python train.py --n_layer=15 --n_head=2 --n_kv_head=2 --vocab_size=2048 --norm_place="pre" --init_std_down=0.0151 --weight_decay=0.065 --warmup_steps=200 --decay_shape="linear" --batch_tokens=65536 --train_tokens=931100000
MLP neurons of a small language model. Each row is named by its layer, matrix (down: output weights) and neuron, and shows model dimensions 0-127. Each number is 200 + 20 x the weight over its row's rms, rounded and kept within 0 to 999.
A block is one neuron, or neurons of one layer that tend to fire together. After each block is what it responds to, as a language model described it from the Wikipedia text at the highest values.

L10.down237,172,236,223,200,176,195,205,181,206,178,209,180,202,153,183,200,200,201,213,196,203,205,205,228,204,217,212,185,190,212,236,213,180,170,203,203,183,196,214,208,212,194,201,228,201,202,195,236,205,204,181,193,185,179,215,212,203,191,174,197,198,181,223,198,228,164,199,209,225,234,187,220,204,200,220,183,164,214,173,196,193,212,206,192,206,212,208,191,185,201,173,188,183,176,202,205,164,217,217,168,158,167,189,202,227,232,239,209,225,199,231,227,176,192,206,191,191,167,242,182,230,209,195,204,204,171,193,184
L10.down365,211,196,217,157,200,224,174,175,209,196,214,243,222,219,199,193,199,228,187,217,204,197,201,190,207,217,227,195,195,209,205,222,189,212,191,212,207,199,188,190,173,176,212,193,198,171,189,177,207,208,177,211,193,203,155,192,212,199,188,187,208,177,183,185,177,205,232,202,199,186,189,198,198,208,218,229,174,179,215,176,240,234,241,188,183,232,189,189,227,136,259,201,206,183,200,221,179,194,194,220,207,206,220,213,216,188,202,205,172,207,215,182,232,176,195,193,180,183,222,168,164,197,187,197,194,173,190,158
L10.down427,200,240,190,216,174,183,191,201,240,194,190,189,159,210,204,224,174,209,204,166,152,218,215,234,202,201,160,187,182,191,192,196,207,212,184,198,199,208,197,210,245,193,205,207,171,216,198,198,204,203,204,182,238,170,204,215,177,199,199,203,200,160,197,165,198,159,151,182,231,147,230,204,214,235,208,203,208,205,207,209,201,179,204,194,182,223,207,226,206,202,143,200,177,191,191,172,210,208,204,199,228,209,203,202,160,173,192,183,202,221,205,214,223,237,200,212,155,181,239,185,186,207,198,214,182,187,207,195
L10.down485,212,218,223,184,209,216,205,219,172,180,208,145,198,187,215,213,199,213,222,207,192,191,219,198,173,205,202,217,197,175,226,156,204,185,211,193,168,212,152,183,200,184,199,202,188,167,189,231,194,193,216,178,212,228,254,207,222,211,229,253,189,186,183,216,176,231,173,201,186,203,185,193,191,210,179,212,216,210,214,186,205,215,187,184,175,234,194,173,190,202,216,172,192,169,193,198,182,205,185,221,207,196,210,162,184,221,215,184,187,188,204,165,218,238,172,229,181,213,190,187,193,240,171,196,198,207,208,189
L10.down1432,212,225,201,189,191,166,192,154,218,197,214,209,222,167,189,201,201,201,198,187,202,210,210,196,181,222,177,213,236,172,193,196,190,181,244,190,212,179,168,175,182,240,207,187,217,183,213,189,175,179,201,194,215,233,218,204,192,180,224,221,178,225,217,196,187,234,169,217,190,214,193,192,194,186,187,210,209,203,220,198,196,193,201,228,201,216,200,212,175,162,207,206,197,194,175,194,201,217,148,212,209,197,224,197,208,172,188,193,219,206,202,166,202,204,195,222,213,191,203,166,221,202,203,205,170,215,226,204
L10.down1655,195,189,199,210,182,226,234,191,189,221,219,199,191,180,162,168,194,195,207,186,214,188,191,201,198,201,206,208,198,192,205,195,177,248,203,193,191,203,196,182,210,190,196,187,230,204,208,222,221,206,211,188,206,194,216,179,197,213,211,162,245,216,180,216,181,220,211,227,162,175,222,226,200,194,177,207,204,204,245,230,222,212,179,224,215,167,181,186,223,212,180,229,176,229,189,221,230,185,195,197,214,172,224,200,210,200,202,171,231,174,201,209,188,184,202,170,168,224,204,175,222,197,238,178,218,161,195,196
L10.down2034,215,231,185,204,227,199,207,229,188,225,225,205,229,183,169,223,195,206,196,182,229,162,172,191,175,216,203,186,196,198,234,187,185,194,173,166,229,208,186,212,195,201,206,222,210,212,235,162,190,239,159,208,223,195,224,189,217,199,175,184,235,194,187,194,172,187,195,204,190,208,205,172,201,201,216,244,189,185,216,192,189,214,226,194,231,209,216,219,205,154,209,221,212,185,193,210,220,189,173,194,199,208,205,186,206,197,185,250,206,204,180,176,208,230,197,188,259,214,219,205,212,186,163,169,222,179,212,214
L10.down2039,184,225,188,181,181,210,187,187,182,204,193,247,185,239,209,172,189,237,149,205,196,199,210,198,178,217,172,191,181,217,207,163,201,185,191,229,233,193,223,241,184,215,177,169,197,226,232,195,188,210,239,185,196,201,225,228,213,208,185,219,235,178,195,184,195,197,201,199,196,223,185,226,174,200,172,213,161,197,196,184,198,192,226,193,214,228,205,167,222,199,231,239,222,183,232,207,209,171,218,210,191,206,214,193,232,174,185,220,214,216,194,202,179,198,236,206,201,201,190,207,209,170,181,227,191,192,190,205
Role/title predicate setup

L10.down11,203,217,173,212,240,200,191,209,186,162,189,218,204,229,187,215,198,228,191,231,213,217,196,204,188,226,184,219,213,206,191,225,195,192,213,252,169,160,180,212,179,224,185,230,211,172,203,183,164,178,183,209,185,187,203,194,205,178,208,206,174,213,171,192,165,173,242,211,171,204,208,203,194,181,200,181,235,197,185,223,225,209,211,181,207,195,211,192,195,198,193,168,186,221,231,180,225,213,197,202,196,224,238,197,227,189,184,212,187,230,224,208,218,208,191,215,182,168,176,211,218,220,196,224,200,232,207,180
L10.down48,188,176,199,181,217,208,178,220,235,215,196,247,246,176,235,222,231,219,182,209,192,207,207,204,184,219,198,178,166,211,199,186,192,195,211,215,210,195,241,156,207,198,186,219,233,178,197,204,229,202,204,183,219,213,224,190,191,202,197,205,206,178,198,191,230,221,180,188,216,197,235,216,205,226,193,210,212,196,191,196,227,163,208,203,198,202,174,218,224,216,177,193,204,189,176,188,207,237,195,164,181,171,198,241,213,196,175,189,174,177,232,223,197,198,173,214,198,168,187,191,178,184,209,248,183,253,203,192
L10.down560,206,224,211,201,229,202,196,202,185,215,198,205,231,172,185,200,180,208,179,239,205,238,181,202,192,171,193,184,219,215,244,190,235,209,182,190,205,235,201,225,187,227,224,212,191,218,185,197,169,231,175,203,218,171,223,188,231,203,198,220,189,218,230,218,185,205,187,204,177,220,209,204,234,224,212,177,195,178,196,209,204,197,227,189,227,195,185,182,208,179,217,236,158,177,194,173,216,206,203,205,231,199,211,203,203,170,207,209,215,207,202,197,194,224,208,206,208,196,208,198,194,183,195,174,191,191,178,149
L10.down826,216,164,212,161,207,219,201,237,201,206,212,220,195,206,203,195,209,193,204,203,213,203,203,198,204,172,186,229,166,182,210,200,221,208,193,192,206,255,211,204,181,174,252,220,197,209,179,211,161,205,211,207,202,209,193,220,247,195,197,196,192,169,203,198,267,198,203,224,188,223,232,204,210,204,195,219,201,214,192,221,211,210,188,166,196,224,219,209,214,244,189,185,211,153,201,175,154,198,202,176,215,196,172,194,191,190,188,208,201,174,209,203,211,237,184,188,227,210,192,164,197,203,213,224,177,227,231,210
L10.down930,170,176,209,178,150,191,222,236,200,210,211,217,212,207,219,157,178,203,220,196,206,214,167,201,213,210,173,175,176,227,203,233,193,198,215,206,237,207,225,195,190,205,205,196,164,213,204,189,190,218,173,190,188,193,210,175,189,224,250,209,171,158,168,200,174,192,191,215,200,199,196,234,211,213,185,195,196,181,186,208,200,232,202,181,205,200,176,201,223,184,223,188,182,222,228,226,210,235,226,197,265,170,208,198,195,198,198,201,214,229,215,214,204,171,209,194,218,172,189,187,213,224,193,172,221,223,222,208
L10.down1201,246,189,181,217,214,178,231,188,181,204,211,200,223,215,190,182,176,186,198,153,234,186,194,199,210,224,218,198,202,186,201,200,206,211,213,167,199,207,224,156,215,198,180,214,191,190,204,215,195,188,155,216,195,197,208,165,214,188,207,216,189,181,189,186,190,205,209,197,198,231,213,182,198,261,197,196,181,208,184,213,235,206,236,213,190,189,184,214,195,207,184,184,204,203,198,198,233,176,210,202,206,202,188,221,221,193,190,237,190,216,206,188,198,209,205,214,234,179,204,217,227,169,221,193,190,207,266,166
L10.down1430,219,189,229,198,143,193,178,212,184,221,178,204,211,213,168,205,215,201,199,207,204,193,180,190,205,177,203,198,195,227,201,213,185,190,206,198,188,171,216,205,223,206,210,201,173,223,180,190,205,233,203,200,228,212,180,184,215,208,203,205,208,238,219,225,195,220,231,187,210,229,178,174,198,229,207,233,249,209,203,161,203,183,209,200,205,172,203,187,174,220,235,197,205,210,189,178,171,179,225,188,202,199,235,178,199,213,209,165,176,214,238,175,220,187,203,195,188,178,165,194,156,203,204,172,193,194,164,152
L10.down1736,234,177,202,229,180,183,194,194,198,193,217,201,196,218,228,194,181,210,208,196,215,200,204,209,185,204,185,177,203,178,207,217,236,254,215,158,186,209,184,196,199,217,182,215,188,219,210,203,222,219,213,193,202,218,160,190,205,194,172,193,224,210,206,165,180,188,190,162,198,216,178,197,191,200,195,174,184,196,223,178,198,210,220,215,261,207,210,234,197,181,199,189,213,230,241,205,199,212,160,211,208,225,193,202,203,211,206,208,216,155,166,181,201,248,174,181,196,260,246,228,218,180,200,189,213,203,193,214
First-name onset "J"

L8.down1854,205,187,187,167,202,179,206,196,212,223,208,213,225,214,181,233,209,208,204,207,231,214,193,196,205,213,184,242,203,167,204,214,152,154,177,206,172,179,204,202,185,203,200,211,221,182,204,181,184,213,204,163,179,240,248,197,167,164,219,221,212,144,204,198,232,207,212,242,207,166,210,196,180,180,242,187,234,213,210,202,219,208,193,183,190,188,217,209,207,192,166,219,163,202,189,184,239,210,206,198,177,192,198,242,218,187,179,171,195,202,222,213,235,182,210,215,204,156,176,181,223,215,211,220,217,227,220,210
Person first names

L6.down1,208,204,204,165,197,172,231,237,188,212,205,219,204,215,178,216,156,167,215,200,191,206,218,200,176,201,184,168,199,216,170,186,193,217,165,196,183,208,225,198,201,206,178,192,224,206,201,220,198,215,231,181,204,219,151,237,190,200,208,231,233,201,201,201,190,246,195,195,221,211,207,185,200,186,177,251,183,193,215,173,214,222,210,232,191,230,197,205,205,201,178,222,212,178,210,224,168,208,185,201,201,186,211,194,172,200,224,148,192,194,183,184,215,203,174,175,228,167,212,179,190,189,182,194,192,191,215,171
L6.down71,195,193,171,211,163,210,182,206,185,196,208,191,198,187,180,218,187,177,214,205,163,227,230,202,229,183,207,176,216,210,210,199,200,201,189,165,196,212,198,211,178,215,206,166,215,210,193,214,204,220,237,190,144,221,217,186,195,206,174,211,209,177,192,165,152,176,217,163,211,194,158,216,218,189,200,211,181,202,202,187,212,216,231,185,190,181,211,188,154,224,216,245,199,147,170,214,227,229,217,215,180,213,244,190,174,193,215,214,196,197,199,173,177,212,216,198,201,199,211,159,186,206,220,217,207,201,181,200
L6.down435,189,205,226,192,219,187,211,193,205,180,186,200,217,185,203,218,153,181,184,199,212,205,178,190,197,184,206,176,210,171,174,208,182,197,208,174,172,161,206,209,187,213,191,210,228,162,219,227,158,193,206,212,233,194,227,199,187,184,186,179,232,182,190,207,174,203,209,220,207,217,203,222,209,197,224,204,220,180,183,208,163,203,176,195,195,231,190,191,231,189,160,189,228,189,174,223,165,200,209,200,216,242,191,245,191,205,193,189,199,192,198,213,168,164,185,197,224,201,206,221,215,191,148,221,189,200,234,184
L6.down651,176,202,182,193,219,207,215,187,168,180,248,213,243,215,176,174,165,203,182,187,225,178,171,213,204,219,174,201,176,188,181,177,192,186,216,185,220,199,210,227,182,221,189,219,193,147,219,197,186,196,195,166,198,221,215,239,213,182,204,222,188,169,188,212,153,214,217,215,226,202,187,180,203,160,190,228,199,183,238,230,184,181,227,205,204,212,187,209,225,176,187,165,193,173,177,198,212,245,225,209,207,228,185,215,202,185,233,212,236,204,142,200,206,182,175,215,193,229,232,179,188,207,204,215,161,213,226,210
L6.down659,204,216,223,208,195,190,218,169,214,179,164,171,220,186,189,218,204,216,197,185,232,185,220,224,173,176,211,213,180,221,194,203,199,199,200,207,211,188,230,219,167,203,175,207,161,183,206,218,168,193,200,211,204,212,212,231,221,204,207,188,208,197,180,211,185,214,206,208,201,240,206,204,191,188,215,182,203,237,211,229,200,191,208,213,179,219,237,182,240,227,201,205,187,214,165,223,187,220,195,189,227,267,210,164,167,206,202,194,210,216,225,206,211,195,205,201,195,199,210,195,173,226,182,197,200,229,199,196
L6.down955,203,221,192,209,211,220,211,205,180,188,213,197,199,190,178,207,156,235,191,177,229,170,192,221,191,190,191,160,190,170,204,209,179,181,181,196,210,203,187,194,181,213,211,212,206,193,229,194,183,193,202,225,195,215,246,247,196,178,197,180,204,162,228,209,181,227,182,212,196,220,178,209,224,188,206,209,187,165,248,242,179,214,200,221,157,224,177,200,210,237,156,178,197,205,194,195,194,207,224,205,194,207,183,214,180,248,181,215,169,220,192,146,194,196,198,174,208,181,233,200,159,209,191,222,201,192,214,220
L6.down1413,233,180,187,171,192,172,217,192,230,191,203,192,175,201,241,192,222,201,224,183,196,161,198,196,205,197,173,192,233,195,206,156,197,198,205,208,184,213,202,232,225,216,198,195,189,156,202,203,168,221,203,200,176,219,221,249,194,191,225,191,176,182,212,236,206,229,200,216,187,164,191,201,219,155,231,188,198,217,187,202,193,225,166,235,175,183,218,177,184,196,222,218,185,178,214,197,255,218,219,198,170,183,171,192,193,184,197,191,202,202,202,204,201,209,190,224,208,169,206,218,194,218,161,210,204,190,190,177
L6.down1834,180,205,220,169,228,221,191,173,166,178,221,199,212,184,183,158,206,229,199,234,216,187,198,230,218,211,203,191,203,209,186,225,182,209,186,228,175,186,166,198,209,190,237,227,203,154,223,184,170,236,185,188,185,235,217,241,189,207,199,188,204,178,229,213,182,217,176,232,208,176,194,214,195,229,191,195,226,199,206,221,148,228,189,192,169,199,197,214,188,162,195,205,214,174,184,207,217,192,198,219,205,221,176,193,190,198,232,193,188,253,206,199,184,176,232,213,201,174,253,226,195,193,176,231,194,247,196,153
Role-assignment verbs before titles

L8.down517,239,188,204,203,201,218,216,196,185,211,237,206,197,228,204,184,192,177,203,185,176,218,244,166,204,198,206,202,205,195,209,205,196,197,187,215,207,198,195,198,203,195,235,168,202,178,225,205,230,157,193,228,193,193,227,243,223,192,213,220,251,223,178,171,187,219,182,176,206,223,179,203,221,162,190,195,228,186,206,180,198,232,216,212,199,171,208,187,218,208,239,186,162,200,171,189,180,167,214,203,173,211,206,215,213,167,194,198,193,220,182,208,214,228,231,159,213,208,167,204,234,158,191,210,219,212,172,204
Word-start fragments, "that"

L8.down1467,166,199,205,186,204,196,208,192,173,197,207,232,198,202,173,196,191,213,208,189,181,174,165,201,228,244,220,186,162,158,190,162,164,192,222,216,174,192,221,187,208,219,203,207,207,199,238,206,189,189,217,174,181,202,251,231,224,207,214,181,235,172,165,219,210,223,228,238,162,210,201,177,185,193,198,196,193,189,221,191,201,210,228,208,223,202,219,164,209,175,208,180,200,198,226,212,188,212,215,189,224,188,206,217,191,185,175,216,223,197,214,224,226,175,230,229,215,183,205,193,222,179,186,209,163,217,245,213
Office title words

L6.down786,228,201,167,151,194,201,214,177,207,197,224,206,198,196,184,212,183,208,188,208,189,207,172,242,180,216,205,201,189,187,175,201,229,176,214,199,161,195,177,205,189,182,239,195,183,251,184,225,217,188,175,224,203,146,191,201,187,221,204,180,203,187,206,194,170,220,238,232,203,184,209,207,212,184,234,207,208,191,181,208,184,198,197,183,193,173,248,198,184,181,225,183,232,209,229,237,213,181,187,166,168,179,197,199,212,221,200,197,182,179,175,194,167,194,167,218,216,203,154,206,164,216,209,233,198,213,189,215
L6.down954,212,200,195,153,202,200,212,203,204,211,184,225,170,212,196,219,205,179,231,200,251,217,180,215,199,198,228,185,205,184,199,157,149,197,216,201,182,213,206,185,189,159,193,180,184,168,159,203,219,213,168,208,194,212,216,183,210,202,179,218,232,175,252,198,193,191,168,216,241,181,193,177,195,190,199,181,180,211,226,229,204,202,197,202,217,217,185,198,214,210,205,197,201,181,230,199,217,201,168,216,213,200,211,198,210,218,164,205,196,177,161,235,194,192,216,198,225,167,178,214,235,191,173,213,210,208,182,229
L6.down1138,199,207,223,237,226,193,232,190,232,172,208,201,207,210,213,182,196,208,216,242,256,230,235,211,185,199,210,181,222,192,213,196,168,222,179,189,179,176,211,172,177,216,200,231,188,193,199,195,172,195,209,203,211,233,225,232,217,194,184,241,165,200,198,177,181,191,203,233,223,152,222,207,191,228,182,227,213,219,175,194,166,210,194,196,229,193,222,194,179,165,187,168,201,210,207,180,211,196,233,172,218,227,184,193,189,192,213,207,224,222,166,177,189,192,198,221,208,202,176,178,188,204,201,226,182,243,259,189
L6.down1181,226,183,193,136,194,180,218,237,204,199,211,217,194,213,194,197,217,191,189,213,154,172,209,207,233,236,203,169,200,197,190,174,207,190,199,226,184,186,223,181,178,166,208,209,179,177,183,191,205,195,194,208,199,206,171,224,219,209,201,191,193,192,202,191,211,205,185,171,221,199,230,198,223,209,229,198,190,208,188,236,184,188,186,220,197,190,175,183,206,175,210,188,248,219,216,207,206,233,210,224,169,165,214,213,183,209,182,212,171,189,171,193,207,217,177,218,215,198,185,187,192,224,175,224,222,193,233,185
L6.down1183,199,168,213,188,228,196,241,181,217,198,206,193,179,217,220,214,185,210,194,224,174,206,204,231,205,195,218,176,196,170,223,218,206,179,185,195,171,218,209,178,212,199,204,210,167,173,193,190,167,171,218,190,164,191,196,244,209,195,164,221,219,157,230,209,194,219,205,195,188,175,200,192,193,193,235,177,233,202,217,226,213,218,218,204,199,223,215,213,223,172,228,193,213,215,253,205,234,190,194,197,180,195,175,247,213,208,176,223,210,188,203,229,199,232,190,204,229,197,177,166,201,206,207,211,182,182,222,205
L6.down1348,203,197,208,193,233,218,213,178,219,178,190,214,157,205,191,205,208,206,215,196,230,212,192,196,198,158,234,187,182,216,214,189,200,205,222,214,181,233,180,209,157,198,184,186,201,183,194,223,222,203,182,216,199,184,205,193,215,194,179,206,241,208,184,223,200,237,196,196,202,194,211,178,190,202,158,236,205,210,158,230,196,213,209,196,229,211,181,195,206,213,182,193,182,214,217,236,192,164,204,205,216,233,204,188,202,203,159,151,232,224,212,189,222,229,200,240,204,199,195,190,191,143,214,187,184,191,193,173
L6.down1533,210,194,214,212,227,239,209,183,193,194,209,167,232,200,221,244,203,210,179,184,159,172,185,187,204,213,193,194,189,227,212,202,216,176,188,204,206,196,185,184,206,237,205,195,206,224,177,191,162,177,168,202,199,172,221,189,191,247,171,201,215,202,216,215,216,206,216,198,207,193,171,163,243,190,252,225,194,155,212,171,195,218,194,193,220,207,208,198,211,179,173,168,200,186,240,218,194,175,223,212,233,201,161,175,184,180,194,197,225,184,193,196,197,201,209,178,211,207,215,215,215,207,262,180,177,188,218,183
L6.down1867,213,172,217,196,217,220,191,189,153,203,197,203,165,192,232,160,178,216,199,215,202,229,206,228,225,187,214,181,235,189,206,212,196,189,206,189,195,176,179,167,198,187,176,209,163,192,177,208,207,207,207,192,163,218,180,183,233,207,180,174,206,214,174,175,199,202,216,213,206,184,183,231,171,177,207,207,185,203,218,203,200,175,207,187,184,186,224,240,239,213,197,200,175,170,165,220,218,202,250,218,180,203,220,222,153,197,191,208,206,197,190,195,204,186,173,203,228,232,196,246,216,158,208,197,199,207,209,231
Name after a role noun

L10.down123,200,259,181,211,241,176,194,163,190,225,227,195,244,205,243,197,205,210,190,206,192,214,163,190,192,191,220,204,177,173,208,155,202,182,168,219,225,230,211,192,211,220,259,206,199,199,170,202,223,239,190,198,199,199,195,202,212,165,201,195,224,198,210,174,170,209,221,197,210,189,163,174,173,200,185,186,189,206,221,164,205,215,202,199,163,201,219,213,201,181,203,235,194,174,200,201,193,184,183,221,207,192,195,201,201,212,197,237,224,226,234,221,184,172,198,230,205,218,221,197,213,213,188,178,173,177,164,186
L10.down228,181,166,203,157,233,207,181,198,183,199,186,208,203,190,182,197,193,211,215,200,213,200,229,225,220,239,189,208,216,212,215,228,195,209,220,152,205,244,198,197,197,208,161,214,219,188,181,240,205,214,219,209,181,194,157,190,184,212,187,221,224,206,180,200,198,195,213,175,220,168,211,196,204,166,158,198,175,193,218,197,196,226,177,172,201,195,205,205,220,188,181,198,245,202,183,237,203,214,200,186,208,196,219,195,195,207,205,178,172,206,195,214,194,198,207,185,173,185,186,172,197,180,199,217,211,208,172,222
L10.down231,206,176,212,159,193,232,200,214,201,185,200,204,221,176,209,225,227,222,204,161,219,201,203,173,168,208,213,175,190,182,189,190,178,190,195,238,206,230,247,181,173,188,209,223,185,206,185,240,187,200,231,214,211,209,178,205,242,217,174,219,194,188,179,192,230,226,179,161,226,211,202,198,192,207,190,203,203,224,184,220,213,190,190,200,190,215,195,206,170,212,197,204,174,206,178,184,224,207,217,176,194,199,196,219,181,195,190,185,151,187,146,198,215,210,222,210,220,210,148,203,201,172,189,185,215,187,166,173
L10.down300,163,142,197,242,201,224,194,212,183,222,162,204,197,218,199,177,210,199,207,193,181,210,207,185,186,198,239,187,197,175,217,197,170,225,235,203,188,208,192,169,177,180,210,192,197,170,191,218,185,170,174,206,209,176,194,240,205,169,177,190,185,217,193,188,229,225,216,157,206,207,202,221,206,194,184,198,200,226,223,217,206,196,229,199,204,166,201,208,163,180,181,171,224,221,181,217,199,175,251,198,200,189,218,163,242,193,216,230,198,191,188,179,199,201,224,240,199,172,185,194,211,207,184,179,206,156,192,213
L10.down952,163,204,215,190,238,174,186,208,209,177,183,197,178,197,203,176,198,217,213,171,204,208,169,213,194,237,210,177,223,211,202,209,172,219,210,177,200,209,175,184,226,174,178,189,191,191,203,176,190,174,171,217,217,187,177,187,191,180,158,237,198,172,204,223,201,213,179,197,224,205,205,211,160,239,192,175,192,204,253,206,151,204,169,232,216,185,243,190,216,183,197,211,200,195,176,180,205,199,225,204,224,233,186,186,200,217,201,216,212,231,184,215,194,196,214,222,206,172,220,172,184,220,197,173,201,178,256,190
L10.down1163,195,147,206,200,167,191,187,199,193,193,233,204,177,230,218,184,177,217,214,193,186,196,191,184,213,171,207,215,194,204,183,202,219,209,236,200,191,199,183,186,164,181,234,180,211,189,193,178,206,186,208,200,204,183,192,215,221,176,187,222,189,189,259,181,212,189,216,191,193,192,225,186,167,204,213,175,197,209,180,232,195,244,193,236,200,202,240,205,199,196,160,210,206,198,192,185,195,191,197,204,198,202,197,187,184,225,197,218,228,210,219,232,203,187,230,213,210,195,220,231,193,213,189,216,178,191,199,230
L10.down1762,215,182,204,193,195,183,223,194,194,157,218,213,221,195,228,204,195,225,212,211,171,223,220,196,188,191,222,199,193,192,199,176,190,188,246,204,197,194,202,232,210,197,160,173,185,163,180,185,189,176,197,250,200,207,194,198,210,163,207,204,200,212,202,185,168,174,186,191,251,194,183,218,170,194,221,222,188,206,232,205,175,218,162,172,169,195,204,189,202,189,173,236,170,188,182,198,213,226,209,203,203,189,167,203,204,209,201,213,178,185,195,179,218,207,231,204,229,159,216,215,163,182,228,208,209,189,186,186
L10.down2019,201,220,189,201,200,202,235,163,206,184,198,213,204,210,201,212,209,176,194,190,188,186,191,197,183,192,179,197,201,189,241,238,208,215,181,163,203,226,181,199,196,163,202,226,237,182,177,190,230,146,200,223,183,185,216,185,185,232,186,203,193,236,221,196,206,181,214,221,201,215,213,171,186,211,209,219,235,190,210,190,211,203,185,239,210,196,156,212,175,193,227,201,178,206,183,206,207,186,188,195,182,192,209,195,212,182,210,190,199,240,166,182,162,228,194,199,159,200,206,209,188,207,175,172,233,198,166,237
Record label slot